{"n_layer": 13, "d_model": 384, "n_head": 6, "n_kv_head": 6, "head_dim": 64, "d_mlp": 1920, "vocab_size": 8192, "activation": "tanh_gelu", "norm": "layernorm", "norm_place": "pre", "norm_eps": 1e-06, "positions": "rope", "rope_base": 10000.0, "rope_fraction": 1.0, "qk_norm": false, "attn_scale": 0.125, "bias": "all", "tie_embeddings": true, "parallel_block": false, "init": "normal", "init_std_qkv": 0.0142, "init_std_o": 0.0, "init_std_up": 0.0142, "init_std_down": 0.0, "optimizer": "muon_variant", "lr": 0.00847, "lr_mult_o": 0.708, "lr_mult_down": 1.5, "beta1": 0.95, "lr_head": 0.00404, "grad_clip": 1.0, "warmup_steps": 200, "schedule": "wsd", "decay_fraction": 0.699, "decay_shape": "sqrt", "final_lr_fraction": 0.1, "batch_tokens": [32768, 65536, 98304], "seq_len": 1024, "doc_mask": true, "train_tokens": 733400000, "steps": 11624, "dataset": "wikipedia_en"}
MLP neurons of a small language model. Each row is named by its layer, matrix (up: input weights; down: output weights) and neuron, and shows model dimensions 208-335. Each number is 50 + 12 x the weight over its row's rms, rounded and kept within 0 to 99.
Before each neuron's rows, "fires before" lists the tokens most often just after its 100 highest values on Wikipedia text that the model never trained on; "fires after" lists the tokens most often just before its 100 highest values on Wikipedia text that the model never trained on. A number after a token or word is its count.

fires before: "0" 22, "," 20, " million" 10, "1" 6, "4" 6, "5" 6
fires after: " " 44, " $" 11, "1" 10, "," 9, " the" 5, "3" 4
L9.up1909:51 51 45 37 43 49 68 48 58 45 50 44 65 57 44 46 54 37 25 41 57 71 58 34 53 38 49 50 69 64 44 41 58 45 46 34 66 41 48 50 66 59 48 43 32 36 35 63 49 37 23 25 38 33 39 52 50 47 52 35 49 16 37 27 70 35 52 67 49 44 47 39 36 31 45 61 52 46 44 46 56 56 50 55 44 40 68 42 60 46 41 46 27 30 50 47 48 64 56 49 50 52 53 40 58 42 47 49 46 47 45 43 57 56 57 70 70 52 56 18 43 71 56 53 65 27 65 44
L9.down1909:54 34 47 53 40 30 35 59 60 42 66 60 53 51 39 56 46 49 58 42 42 67 52 48 43 49 43 69 66 57 75 75 67 57 60 39 37 75 75 27 40 64 56 30 50 26 50 34 49 74 51 36 63 51 40 46 46 59 52 34 65 49 41 50 58 52 54 37 52 44 68 58 52 60 49 77 58 66 44 34 58 55 37 26 50 47 62 59 44 51 38 68 60 60 46 48 31 54 52 56 57 70 75 45 60 60 41 48 43 51 60 43 47 70 52 40 56 50 59 43 52 69 40 50 27 54 64 45

fires before: " a" 23, " an" 11, " " 11, " Lin" 10, " A" 8
fires after: "\n" 51, ")" 20
L5.up1503:44 75 33 36 58 41 54 63 43 68 76 52 50 74 54 56 49 55 45 51 57 56 62 33 55 56 57 44 45 49 42 39 40 30 57 49 34 58 44 59 54 66 70 53 46 72 47 37 56 60 66 35 69 52 08 13 43 36 48 57 70 44 45 47 60 48 65 62 55 47 37 60 56 62 56 42 79 66 42 26 24 54 62 60 43 52 35 58 56 47 65 46 33 40 41 50 56 37 59 45 60 51 52 41 71 72 48 45 58 64 68 56 50 52 63 62 49 65 53 69 61 47 52 42 56 57 59 46
L5.down1503:52 64 49 41 68 28 65 53 49 65 65 52 34 66 52 59 64 48 50 50 54 72 45 36 44 64 57 56 62 32 47 49 68 48 37 61 58 25 66 61 57 47 50 53 32 63 49 50 61 65 52 60 56 49 42 35 77 65 59 50 51 48 59 49 75 73 40 63 46 50 41 45 34 33 41 58 67 63 49 49 38 52 65 45 51 36 72 43 50 54 54 68 32 53 50 76 56 32 45 34 68 47 43 51 60 40 40 37 70 52 62 61 29 47 52 63 42 40 55 46 51 53 61 45 43 40 56 46

fires before: " " 97
fires after: "1" 20, "2" 17, "3" 10, "5" 9, "7" 9
L10.up1143:36 35 38 45 36 32 67 50 58 79 27 33 74 37 46 40 34 47 44 55 68 57 50 30 47 47 63 63 61 58 40 70 59 49 44 52 58 65 50 71 34 48 60 45 47 51 54 59 56 51 44 52 47 26 46 57 48 56 40 34 66 50 32 63 59 51 53 50 42 56 41 34 48 61 44 35 44 48 49 53 51 88 57 63 52 80 57 53 44 51 49 61 52 55 53 39 55 30 48 53 52 53 34 54 61 52 62 38 43 48 39 43 39 46 62 53 39 39 53 29 52 65 57 56 33 41 52 61
L10.down1143:62 41 72 56 30 40 62 48 48 53 32 41 43 28 62 70 52 44 66 58 35 62 53 33 67 37 46 32 56 54 33 51 46 66 34 39 60 56 39 34 38 42 52 55 53 57 45 65 41 62 52 49 45 36 55 59 51 69 48 39 43 42 75 52 64 52 37 63 63 68 63 21 47 56 61 55 64 47 46 42 35 53 49 46 44 70 44 53 65 51 37 42 39 59 56 72 52 37 46 44 25 53 30 53 42 59 47 36 31 44 51 46 50 56 44 43 37 49 47 42 50 67 42 61 60 58 59 49

fires before: " |" 36, " " 22, "." 14, "\n" 5, "ing" 4
fires after: "2" 23, "1" 18, "9" 8, "3" 8, "7" 7, "4" 6
L5.up589:68 37 41 50 67 47 62 56 67 39 49 49 46 45 72 63 58 57 18 51 39 42 43 49 65 35 42 45 58 37 46 58 37 49 23 36 83 62 48 51 61 57 52 42 66 40 32 49 71 43 56 51 66 62 59 51 53 27 66 59 41 37 34 52 41 67 61 47 32 39 67 60 61 56 32 42 47 47 32 58 53 43 41 54 43 63 54 41 33 38 57 71 43 41 57 39 75 61 45 57 52 51 27 46 31 29 45 63 55 40 45 39 59 49 53 47 42 44 59 43 35 67 64 57 35 48 47 46
L5.down589:56 54 67 39 60 61 65 61 41 69 18 26 66 64 52 63 55 19 53 63 47 52 55 60 60 38 68 22 52 53 37 48 46 28 33 23 35 61 59 69 70 47 61 48 60 30 47 62 35 80 54 38 70 50 46 42 54 65 61 41 39 54 70 48 42 69 36 71 56 47 57 32 35 61 72 35 52 43 68 55 48 63 62 39 73 66 53 58 61 40 38 53 42 67 50 56 35 38 45 40 50 57 43 35 64 38 51 51 64 49 55 54 36 56 56 53 49 47 52 65 43 70 44 57 59 55 42 56

fires before: "0" 34, "5" 18, "2" 15, "1" 13, "3" 13, "4" 6
fires after: "4" 17, "6" 15, "5" 14, "0" 12, "2" 10
L10.up1187:52 51 52 32 47 55 69 59 36 54 67 58 58 50 62 50 28 35 54 47 60 53 49 34 54 38 41 71 46 64 73 47 43 46 45 56 44 62 63 46 60 28 37 51 47 49 54 55 64 64 65 73 46 37 49 59 45 55 35 38 60 57 39 49 39 58 34 59 63 42 66 36 52 29 61 43 48 40 37 62 45 24 45 52 38 49 53 68 49 49 54 60 46 50 36 39 36 47 65 65 41 65 46 45 43 38 48 69 49 48 49 53 32 29 51 50 53 56 54 56 38 19 81 68 59 74 59 55
L10.down1187:59 36 37 43 45 30 39 42 62 37 47 49 66 29 54 53 39 26 50 42 56 55 40 36 62 43 51 43 38 57 59 32 61 42 39 49 51 32 47 25 60 31 49 57 54 59 60 47 42 68 66 55 65 44 42 62 60 46 21 52 59 63 49 38 68 44 47 41 68 39 57 60 45 37 50 58 78 23 65 45 59 44 49 60 37 46 61 63 76 37 45 62 51 44 52 60 39 45 38 54 61 41 61 39 65 54 43 45 54 52 37 45 32 33 47 58 51 68 29 39 52 43 64 63 55 53 58 55

fires before: "4" 31, "3" 24, "5" 17, "6" 11, "2" 6, "7" 4
fires after: "0" 22, "9" 21, "–" 19, " " 8, " |" 6
L5.up946:44 59 75 73 54 56 52 46 62 34 68 41 64 44 52 51 69 54 65 60 26 41 55 22 50 50 44 60 60 26 50 48 34 48 53 71 60 38 40 50 71 60 27 56 46 50 42 62 38 45 45 48 63 36 51 55 46 50 72 28 59 34 33 56 45 39 61 59 36 56 51 47 67 29 06 52 47 31 56 38 49 56 26 24 24 35 43 39 42 42 55 30 30 39 41 67 62 32 61 69 41 53 48 51 51 39 32 44 48 55 49 60 43 39 68 37 60 54 51 47 44 50 52 19 64 60 50 65
L5.down946:47 35 57 52 30 51 41 43 62 76 67 43 51 33 59 34 51 41 58 39 65 48 62 36 49 63 31 25 48 51 44 62 49 65 34 71 45 24 41 46 67 77 42 56 16 52 32 55 55 50 50 59 47 34 50 70 73 66 54 40 61 35 47 70 51 39 47 32 47 49 47 62 52 41 57 73 66 54 60 30 27 46 57 47 54 42 49 39 67 50 36 52 55 62 51 55 37 28 57 60 39 51 41 45 45 52 57 72 41 58 19 40 43 43 42 34 42 51 69 50 49 42 56 32 41 42 41 63

fires before: "," 55, " " 9, "8" 8, "2" 7, "0" 4, "1" 4
fires after: " " 53, "2" 22, "1" 14, "3" 4
L9.up653:63 55 60 36 41 36 61 59 58 60 30 38 55 43 11 44 45 53 59 42 42 54 44 53 42 69 39 48 54 60 60 48 51 55 36 47 41 59 51 40 41 62 44 61 45 53 58 43 64 28 42 29 44 46 31 56 44 44 36 38 58 51 47 54 60 48 56 58 53 51 39 66 55 50 58 54 56 60 48 64 64 32 51 44 45 49 54 65 14 35 51 60 54 55 54 67 59 59 55 44 41 41 61 77 52 25 28 60 44 55 34 42 41 43 62 74 78 52 23 36 34 70 49 65 35 60 44 18
L9.down653:45 49 46 45 61 43 44 61 59 50 68 46 73 36 26 44 58 43 67 44 53 56 30 74 20 40 32 44 72 57 59 39 61 51 63 52 59 58 71 26 58 69 41 50 34 37 50 59 51 50 66 16 39 43 44 52 53 60 66 41 53 54 41 53 46 42 70 43 45 59 40 44 51 47 65 61 38 91 36 34 59 36 58 46 47 50 39 38 37 42 42 69 68 59 38 57 56 53 54 58 47 65 50 61 25 33 66 58 46 46 61 42 42 33 45 38 43 50 44 45 43 67 51 66 33 70 42 38

fires before: "1" 21, "3" 15, "0" 12, "," 10, "2" 10, "4" 8
fires after: " " 49, " |" 34, "1" 6
L9.up1802:56 45 50 41 43 56 55 41 32 60 43 60 64 61 43 31 58 56 41 48 52 69 50 45 33 50 29 24 86 65 40 59 52 54 54 33 59 71 39 50 55 43 57 43 52 34 68 49 39 50 33 41 47 54 45 54 30 53 38 40 53 08 58 47 59 77 54 67 58 50 63 71 42 29 60 43 57 61 57 48 62 61 68 44 40 42 62 42 52 34 59 64 70 54 47 48 43 44 52 62 33 59 64 47 32 34 62 48 33 68 31 40 39 44 37 43 48 45 44 47 64 45 78 56 49 52 65 57
L9.down1802:36 61 54 59 38 55 51 58 48 55 10 35 45 51 44 70 42 49 59 63 50 36 42 44 34 53 41 51 51 27 31 57 60 38 43 68 47 51 64 43 54 34 47 28 62 50 51 57 64 41 46 40 60 43 54 55 50 38 34 45 41 57 45 42 58 30 62 41 44 49 46 66 16 31 53 47 69 57 45 28 71 52 65 49 51 41 66 44 43 43 47 45 46 38 56 50 48 54 39 64 43 57 27 55 45 61 55 61 75 43 68 49 33 34 58 20 61 31 49 46 44 64 61 66 50 63 60 41

fires before: "2" 17, "1" 14, "4" 13, "0" 10, "5" 8, "3" 8
fires after: "1" 34, "0" 19, "2" 11, "5" 8, "4" 7, "6" 7
L9.up361:56 44 66 60 35 52 57 66 34 54 61 47 48 76 53 57 33 45 29 21 37 57 33 32 56 26 44 48 52 61 27 53 58 53 49 51 71 54 39 67 45 43 58 32 54 43 60 53 66 47 43 75 44 28 74 60 55 74 47 51 60 38 64 55 14 56 52 57 48 49 72 43 61 44 46 46 53 31 45 69 49 55 23 48 36 63 47 40 39 42 47 25 57 45 46 53 61 50 74 37 65 48 63 55 52 55 61 60 48 44 31 55 58 42 53 54 55 60 57 55 46 63 67 40 34 53 76 52
L9.down361:68 35 44 54 47 51 36 35 65 68 43 43 38 39 77 53 42 61 50 44 25 37 16 63 50 50 24 45 33 64 46 51 48 62 58 48 35 57 52 54 54 46 22 37 52 53 54 56 59 48 42 53 61 62 47 61 73 44 66 62 48 54 48 42 47 44 56 52 28 46 54 61 56 66 56 77 62 27 47 56 55 65 47 52 48 55 28 44 53 51 33 55 73 47 70 38 50 38 64 50 53 36 45 60 31 45 49 51 42 78 34 56 64 44 50 45 48 64 60 53 57 41 51 64 69 59 35 46

fires before: " " 46, "1" 18, "0" 12, "2" 6, " Goals" 4, "3" 4
fires after: " |" 44, "2" 9, "1" 9, "3" 6, "0" 6
L5.up635:61 55 35 52 53 50 65 57 33 62 30 45 55 36 40 64 52 39 52 51 50 39 49 22 48 54 36 47 71 45 86 42 32 17 58 39 60 64 60 90 39 49 54 58 49 49 41 45 53 34 49 63 35 44 42 49 57 33 46 44 71 48 69 53 52 49 64 42 37 48 41 51 46 44 54 42 42 49 25 53 51 50 69 48 53 52 48 39 66 41 54 40 58 49 59 51 57 25 61 36 45 44 51 65 42 70 52 45 69 33 27 48 56 47 51 53 41 14 44 39 36 32 64 37 41 32 46 66
L5.down635:57 46 50 45 44 41 82 40 40 56 45 56 40 30 29 48 54 26 60 66 55 17 63 35 39 46 56 48 55 37 36 30 40 33 39 46 76 56 46 66 49 56 48 41 43 36 50 31 60 40 42 69 49 44 23 51 52 55 48 30 69 41 41 43 39 34 72 60 47 45 39 44 62 47 58 35 61 50 50 28 29 37 69 33 57 53 53 47 73 34 49 51 60 64 65 41 63 29 41 61 33 41 37 58 38 54 60 46 31 44 41 66 51 51 45 37 54 50 55 43 39 70 42 38 44 59 24 63

fires before: "," 45, "0" 19, " million" 5, "." 5, " " 4
fires after: "1" 22, "0" 15, " " 14, "2" 12, "4" 6
L9.up1604:38 52 22 45 49 42 62 58 56 60 67 57 85 56 23 38 47 56 44 45 54 22 48 53 53 45 58 57 61 65 71 54 49 56 64 52 66 39 55 62 36 53 52 46 32 66 72 56 64 64 49 42 26 27 46 61 27 63 28 49 57 48 37 60 54 56 42 68 47 30 54 49 43 61 58 55 66 55 46 62 53 35 41 50 54 78 45 50 46 38 38 46 57 60 48 46 68 50 55 49 58 53 64 52 36 29 43 51 34 35 46 41 69 52 50 59 56 43 27 52 49 54 52 52 48 58 46 45
L9.down1604:70 64 46 55 35 60 51 24 49 69 59 46 62 43 50 69 61 58 47 45 56 53 54 37 35 39 51 44 46 42 42 72 44 48 33 60 35 39 72 39 65 44 64 41 35 45 55 37 54 63 60 38 67 40 57 39 56 59 50 60 44 56 42 31 58 48 53 32 57 60 65 59 55 60 57 48 57 52 51 65 64 37 53 56 49 50 41 56 50 35 32 60 54 44 31 45 57 53 57 54 70 64 59 51 51 58 55 56 41 75 22 50 56 56 60 66 60 64 72 45 34 45 65 65 59 64 48 39